config.yaml
num_hidden_layers: 13
hidden_size: 256
num_attention_heads: 4
num_key_value_heads: 1
head_dim: 64
intermediate_size: 1024
vocab_size: 8192
hidden_act: "gelu"
norm: "layernorm"
norm_place: "pre"
norm_eps: 1e-06
positions: "rope"
rope_theta: 4280.0
rope_fraction: 0.25
qk_norm: false
attn_scale: 0.125
bias: "all"
tie_word_embeddings: false
parallel_block: true
init: "trunc"
init_std_qkv: 0.0395
init_std_o: 0.0
init_std_up: 0.0395
init_std_down: 0.0
optimizer: "muon_variant"
learning_rate: 0.00109
beta1: 0.93
weight_decay: 0.13
lr_head: 0.0118
max_grad_norm: 2.0
warmup_steps: 200
schedule: "wsd"
decay_fraction: 0.592
decay_shape: "linear"
final_lr_fraction: 0.0
batch_tokens: [65536, 131072, 262144]
max_seq_len: 512
doc_mask: true
z_loss: 1e-05
train_tokens: 768000000
max_steps: 6080
dataset: "wikipedia_en"
MLP neurons of a small language model. Each row is named by its layer, matrix (up: input weights; down: output weights) and neuron, and shows model dimensions 32-159. Each number is 500 + 50 x the weight over its row's rms, rounded and kept within 0 to 999. Numbers have three digits each.
After each neuron's rows, "fires on" lists the tokens most often at its 100 highest values on Wikipedia text that the model never trained on. A number after a token or word is its count.

L8.up769:420439491552483461470498569517547506487437463505430604596447488554461502442493529570542493538448433555522575471501533564426515508491562623509464458493506494571540475454492527442530525468512519492497460457504545418527567532506536561489536496550561511512547457442474444477535432537453556505591608489527557482414491485580587570449463549485514514547489491578424398545415449553587514512502
L8.down769:540555474516460555587544459500458516515577416556511447505542593456529410512458512553535479514528613495395491551472509553576398491442509409534509516585543527387498442459540401507558556539486441505519425473515525557524526513470472448514548612441450484446516478511537474477461502401520522542468439526475532491539549520451490484670513508455474412451539409437550538478510479482433492549531
fires on: " |" 33, "er" 15, "s" 9, "8" 6

L3.up748:445423436511510417539524549484522538374476390532473478455419535471526485430504460456526460508549440478514476438463528448523357446576517524487609493515479499530513456557536463537471530519442547512520501466474451513505529595494486571567522484493471550434524491489550505467483577565531447454421475505468477517580488447516468540540515395550543464463510364423522433450404516501441562470472
L3.down748:429480524545458456479488498468496499502453420538397412566487445538441420469509567506508447439523528469579531537513450457522510452588502478567560564452482458435559513477512487490524464485498414575531341564562463460484482429569482485505453446468572444604479610538607507546529484515521484476520519527497541440397469479503429453560470458566488574531520451541544460513414522498448488427518
fires on: "d" 29, "ed" 13, " known" 13, "or" 10, "r" 5, "t" 4

L9.up846:517504462517477517567518491513524531404548502488428461541582479433452452516537485474504478534502469538485539411436522467447464509522523518547541464512472535483556523456506551528548535484555430552552522528392544509435445546481536653440508578546522519493575543485562476377479455498461551561476504526576494539556534567420628481470531468455533485461438501515491481473412550489505546444370
L9.down846:510489419466509534532455514514501566483516519413460517486415526449406471476541486527538449474578553475400438556514518522451505485474495532491429505578545441439469560534564448548526492509533471486572339463530467506527482470485496526520473593445480560472538454498522579563494462483511489553489566548516468509501484447524396418517544465477505408466476555443454473465526524594472540417481
fires on: " or" 35, "8" 9, " and" 6

L10.up259:557437518496584479401533465463416465500564514530484467523515466634523529503487490472515449520509499525478440518479523491419497439492507556639557612470477577530578512576391469519439573531544389501463520558563376506516537451479519415558526502425403532460487500503417490536480462538479501523503513459482464531544546573441503451520497530527575519489481513469519456484562528478560466475503
L10.down259:435553493576549425507481498546507472516512451515486460427481451493447421533612513486471518451477505538447513461518473477489542475409491494502575440547508454498563513546500576524419523475544555450571506491451479582570510600480477512522485474509553416478594469453554532500542493515438510509542520527575441497522453480507435548417480501599484495561459479504495585454574523465444462475565
fires on: " who" 23, " |" 19, " she" 7, " he" 5, " we" 4, "," 4

L4.up752:470593508550559555497472566647470460537567490543451535499445535671470555455597469481439548509613424556541474509499560554505545525456427571435474519480446536410496459553468508515465511427450492535485606466499520474618511506439481458519507517502538455453535423556546471516527575447517425474625551496473533562542509492506489529450495473505512489456460483619541488437510565423504507473528
L4.down752:554432516449512476548488531396510566463607517454500499430595506515482506459534578484539490491482608526369553528451526532519518376466487546403542390500520475536409557475492506593432528517449509511500497532504524511525456510445428512583491542540530556434542575463462539511468442559540612531499472482471520454545575487495497423633525572513571461559545450346492475518532501554540521495410
fires on: " he" 15, ":" 11, "ine" 11, "7" 7, "ise" 6, "3" 6

L3.up188:492540458549475461480526463402347590526507481422546461441493482492465550466518583600508495408459531495458477459585444506522484573537481582503444559505552553592437489548408455539514458485434506534458476440435581491439450559471507500503562585487510457583545472579501479446492546523564413427556547454506453452525500429488538574402527514400514503527392571482481437534478528515518668517504
L3.down188:554485496476486509507458494508525436428485522394453557389526531512467512419566481572581537592568538500539493539415542613479517494450437394557643491463522411436493455441494456460472565522584472469463585452521526576506472500572538450483480501409518596460472478473497434545475442532416434479479407469560567505576499495498508484491584558434441568436525470523519485444527456531508484510477
fires on: "\"" 30, "'" 27, " by" 6, "j" 4

L9.up556:525455485458429471511485509476495510521581487502481431602422523520499450474521517559570506456438442457586512490467633528459452571478460498480467514499535459516440570498480443525517523505439534568424519489525542467625485581522471412553499498600513500553517465505521520534508445522510545514585458492475430534475626399476528528479456484412533596392426576484521538602404459417509517496437
L9.down556:428561577496525518596432534509494389474499503530515485465514589493512528487528535500445569462490513515482477474554546527366482604512588432476575490558505483439487628590531508502451520485460516566499547546493495416573500529413528422613478476517504534460498456430497505428518468561529532479515446645472518485503519572559540484571498498537530507461456533472540489527493480463414405469424
fires on: "N" 19, "ar" 13, " m" 10, " f" 8, "d" 7, " " 7

L10.up565:495524531478436546405462533524521530522491464513533445542489498599562460520518433472453614491523492533463578466659456504473509471556472474471443494406521526593532502505516455522507614472478579493552484488507486480559453599517494450533399562497551487544429560493437482507457462467468554480633435458497535440497487505460475428542500412569498507424422480483535427469428441467529528508457
L10.down565:495479410503476428533388439513458529504500536495503573497492436433528506549540465500634549517480468483471468523541476528466530459559488496463576542499475503426436585585545537534501608531455520477417485516459533529416426578592609458495506493474516401522535548563455466553493530489479491538491408537503425512430561444451511567507568417537434531514464533577618449478492512498427464408421
fires on: "2" 18, " Re" 10, "4" 9, "_{" 7, "Re" 6, " S" 5

L8.up224:487570491473480376446502549466641469527495521520463497467574435505517406479533612456469547436594565550503537500417564555459501419425503578470415473486592515512520448488455514504463460484434465499453493449444533508535528451502513608431415532513479451456544521433446433555452526528501444434563489387478434503476525509533444498565494467502444471532555547489549516466531461487538514516429
L8.down224:521562514591536530592431478477552585473577414528400589548412469496496389429519468511447562556420415534520579475514530448606421468504501480494503496511443490458451627541581450525521504489505495479581522557503497470467447483534453424548474490431521547476499530449510511503489549523526576506482447565564560434479459586515518484557475528473522557401487421389508482540455530435536437459509
fires on: " of" 31, "-" 26, " " 17, " W" 5, "–" 5

L3.up26:499517463546484417496585498515410548518521541534564549584380527516459572466471472495484422552503496505508525485554516501461475492520486519606545539496479467493465442507563582439409553555545516443502462508488504565528582535540469504591515573542481535521514526619463493516502483480554493556479558482439396488522560444499482509510554404433536522498389540527515533556457400513384538571520
L3.down26:528543581439488514544471521454603454485605534484525536428515439501523543544472528504605479510541461539458469517471504500360459521508491473470500454527538554419459445454407456492520473572428517506450432556427481483431464481481579419481425472442488437452586349496556481538475450520452455493494475403617500491546446504539507527485548473476496563515641502544556439502487505488593423424499
fires on: "\"" 31, " by" 12, "re" 8, "ul" 7, "1" 5, "ro" 4

L4.up41:484494532523513504458519597445418473581550556438449405521478463610514511502500587342457529460437529527495540459428533539476579473458430502403493497545463526518504491635520560419445569514620563515442529506494466455470507434517467548533539472596504460392503483476541441469509479514502584483505569482442482527529469516564482451529481491657489513550473459465555517637521442555519575500485
L4.down41:501578485546521503497558434470466416492461549525498566564466501494455494456495547508462467462417475525504382524467475503454530541430558497501438481567484552500573622554555582491472563527587531533519572486511472506463459514497525527570510599424442463549545464529540366567506449535511575494520572468535435509412542476542524532457532540444549458478516512470465424532524500529479421481480
fires on: "H" 26, "s" 17, "mit" 7, "S" 7

L9.up263:590458541564497532442502500546560435618498475549451564525444409468474511573443497511536471490478514450605461474558493509488507476456453505476439481476544511551526490531505559400488565436503398374491437481530402474526505486520586549539468567526484428403475503397431541471540461450535578418529491434559500388438438542491475480434473434516403517479459491463537484597520511509530525530476
L9.down263:597471417423485526440518484418466484530534448491483520440504601548553482516557507493540573486411580531517532530497498498464469497533516440476592480438458452518552513503563415490484480476494440458553453478540511557404482395506577489568469521448519542508457578518487493468465544542471422514506584465616509494506513428497586512521506454504551455481481436504499525495551521401489507511537
fires on: "1" 18, "'" 16, " of" 9, " and" 7, " (" 7, " " 6

L8.up358:490368470502500466540488568538499435435496526477471518486433393523442451515487498518474469505448442494498508462548510480521505475594535516648457533512486451479448526413478503537481495655588517519513618512487451555507524513531454408523477577541568410452450445479462516497429580446426508504540609568497549508536457504498591435567500563411410542399511432421571463448571511502538490582471
L8.down358:550497436517399541510525446544455554497498577451526503495562517534543506457544458450536533580647526553500479519448606455516531487520452494477430524529556540537470396518486539525465562481514504538489455567502500534493498417524523561478587513460460517549416502463469443456496451487512506555528523458532411503420417487536441436441449511515507528520615495524553540450589400554436606496501
fires on: "-" 81, "," 9, " and" 8

L9.up32:419544504498548469499445564458505554479442578464550496450549561559564475527509540507490534447511545500417579478490517537521540529506484507470511463471482539499504561399526568508375448447542447447517525498430430497536478477478464457481403545456402468537549547444487598504472592520464460496395495448516518447504551549426463416539446459498508487619606541509540597498576500465344442497466
L9.down32:491560469550595572585472489492530474449464526490416454474481522512453549488515437372470441419512423469571472478515566513564543447466417425458434407450492445551463559435567497424452569540524530425504459555499523489449383489497432481473454553530504487413488560571471461542459462491429529482572482575408491508536499618550502547567548488460481512482495525509444501453538535520501502524496
fires on: "–" 25, "/" 13, "-" 6, " world" 6, "es" 5, "go" 4

L5.up26:450549582501538471566407428562481559440440551585476561524508465572536459488519492561501480523531482581553511473485544533495526490482507504542455506458530445555438496461418455550551457483523544492494547541462448514581606491553476506440482428612386507479510549503570484542522448529527403472455537559494512582455469463570490552496498528562470530551527432482454459511465499450489513524472
L5.down26:578453463497416461595525385499471479493519519323502482502432501482527464552516386426558526494568521547439551535513572585518472464447518523509413549443471526567627495542476525436467526501509537424482506510474462448436547438505578470540530532540499503486484460433509416450504449500527531519490585495665475490496508443461475395543459428538563552490633498459564588526489469505529569536545
fires on: "\n" 24, "ly" 15, "," 12, ";" 11, "-" 10

L4.up819:470452500555553523560517465500599461532473471456506479424539449472437563466542504518468486475513434519510458513487519625496519426467550444524512437483511628480482465478513450534521422455465561558409493512523467554471543520469538522489452542562438484455554565458534536455486538494612457532496463459503416561532516410512490408545400425506513560465490438390471513448400501559480628421496
L4.down819:429500535472408532463507488556490521518490523423511452601463546603416453545584426554547502453361518558575576506516514496529551460448548448522506543472423512542490349465493523463477486492490518412614464491413476482482513511486446491454466435457470498542527435461523484499549500494570518536460502489523483407522496534468409556507504483508476556500485544575609534483594471455520379510523
fires on: "n" 15, "ist" 12, "d" 11, "ic" 9, "ed" 8, "r" 6

L5.up640:434502503518524522497509475476497556519566428568523554503515387597505516472497517484599515389479561565491502409479435500446538513635555512517478490551484580427503509465442464474494487508586422529491532453476423522530506517584445465468446534606454471438507560529480470424437451495481477465486549473467465507470476550452458518441466543474549506550504471496439578479551493494634526461500
L5.down640:471500454481501484615474416538499585556454467404424523516463503441492530506454523591580593488541440496423553530530530607505552473474540409538492455488517449486546520461514482513502536505533482540474428460516535468454512470518430483537387449458518538463535501524510510575518476529548569464526517486463561494603472417506506505550473560603470548446506501457500497541564556460393541522441
fires on: "," 22, " him" 11, "\n" 9, "es" 8, ":" 6, ";" 6

L8.up409:443488508574447381442519546552551516470540444460528460385478422508456447406403534544586493491476400552518557527437514520498421543594409479550444465509514410526535417455530543492591479477537460519513610519438469525518458514501460461501551494561496536467441591498509606453456505485523482487551497435513446518457558548392520509438544528412527468520553397480516564513525516545514490486568
L8.down409:521594549436509484410474475503518529506533533505491605515545483501479515523553372537503440428572493456514454487518512477523546435441434446508446433479512529455542272479532528473481489483414456524434426553399539462500539514505498443537563480563454572460528432529517476471482517498526490494534554467513535461494503543523522450534496487466482547483552458509544455483602523520424462516481
fires on: "==" 32, "|" 17, ":" 11, "\n" 10, " ==" 8, " as" 5

L10.up515:500564472584573534538487520546542484463481444516557488523453468491565552586470518479493401514510538439545548374539543444528498477522454540427452478551578508519517398557549474457492443540485434551399559421626477478575483550496591457488498509601534431526458500426497431538503515512524501435502571544575532457502427460514511412475548458477399409469404461486481503549400492505449483458577
L10.down515:426469524484517415487497489521513502501483370483565452513551570485486525524500416470532548529457570485573520464554503452518476485500429439499463481441459583535553459551504453494496488504436536443552469420577517547526449433483484510537449460517445422512433452496468436535605493530514566546499519432549510578584579479526535451491549497614447540511609477494516425467546534559587420410471
fires on: "." 35, "0" 16, " " 13, "1" 6, "8" 5, "9" 4

L9.up629:484411589507516480525455551473577458417602465492427526456511484466512521465429472505571496500602486472528596457528450456469472499469449514559465442521423467480504498535537491501496603600513563532465513450527512492490595470490471557510461473470479479501502494433515409485563532537540590488545602467470448543584528492536463539540483484447468460526555393408581536527424531484527508418562
L9.down629:523609441581451585449434527563424574469406497403505481473488541550538490423551546518516525558480591506508487536539566522569472451572523464481546473464468523468518328421497561538494572492489567483604507535546476570497408443530494484440531545551583571582546402537503442503475406486486544519512413503518554463415520399445544487526504530531543497504506530502492512458599501439527478478527
fires on: "," 97

L10.up271:529464533526539499519479502498438422529524504545502445542510406551502455484466438479577499462502542576480408438550535495539530444595499507541609441530524429597503550545550535522509599466626505554532556483519420484457553474404514474631558543459503397517410478500465496546517462490502539440573398522502528450584522615436527454427496479526491485550575499445473572432470434479415587543514
L10.down271:523453505482563439569488398582474490444518592456492497449528488441486451491513426534533505516506575451502527455578443523501538525491571525391499552495530516463442512482496475550340573529489468533650549518543517464462515506501515474492496543563632610488439514416551453511468434435449559522526506621503504560471439525544518588569425469570486424435487507470449495568527518499532552484519
fires on: " who" 15, "9" 13, " it" 11, "6" 10, " he" 6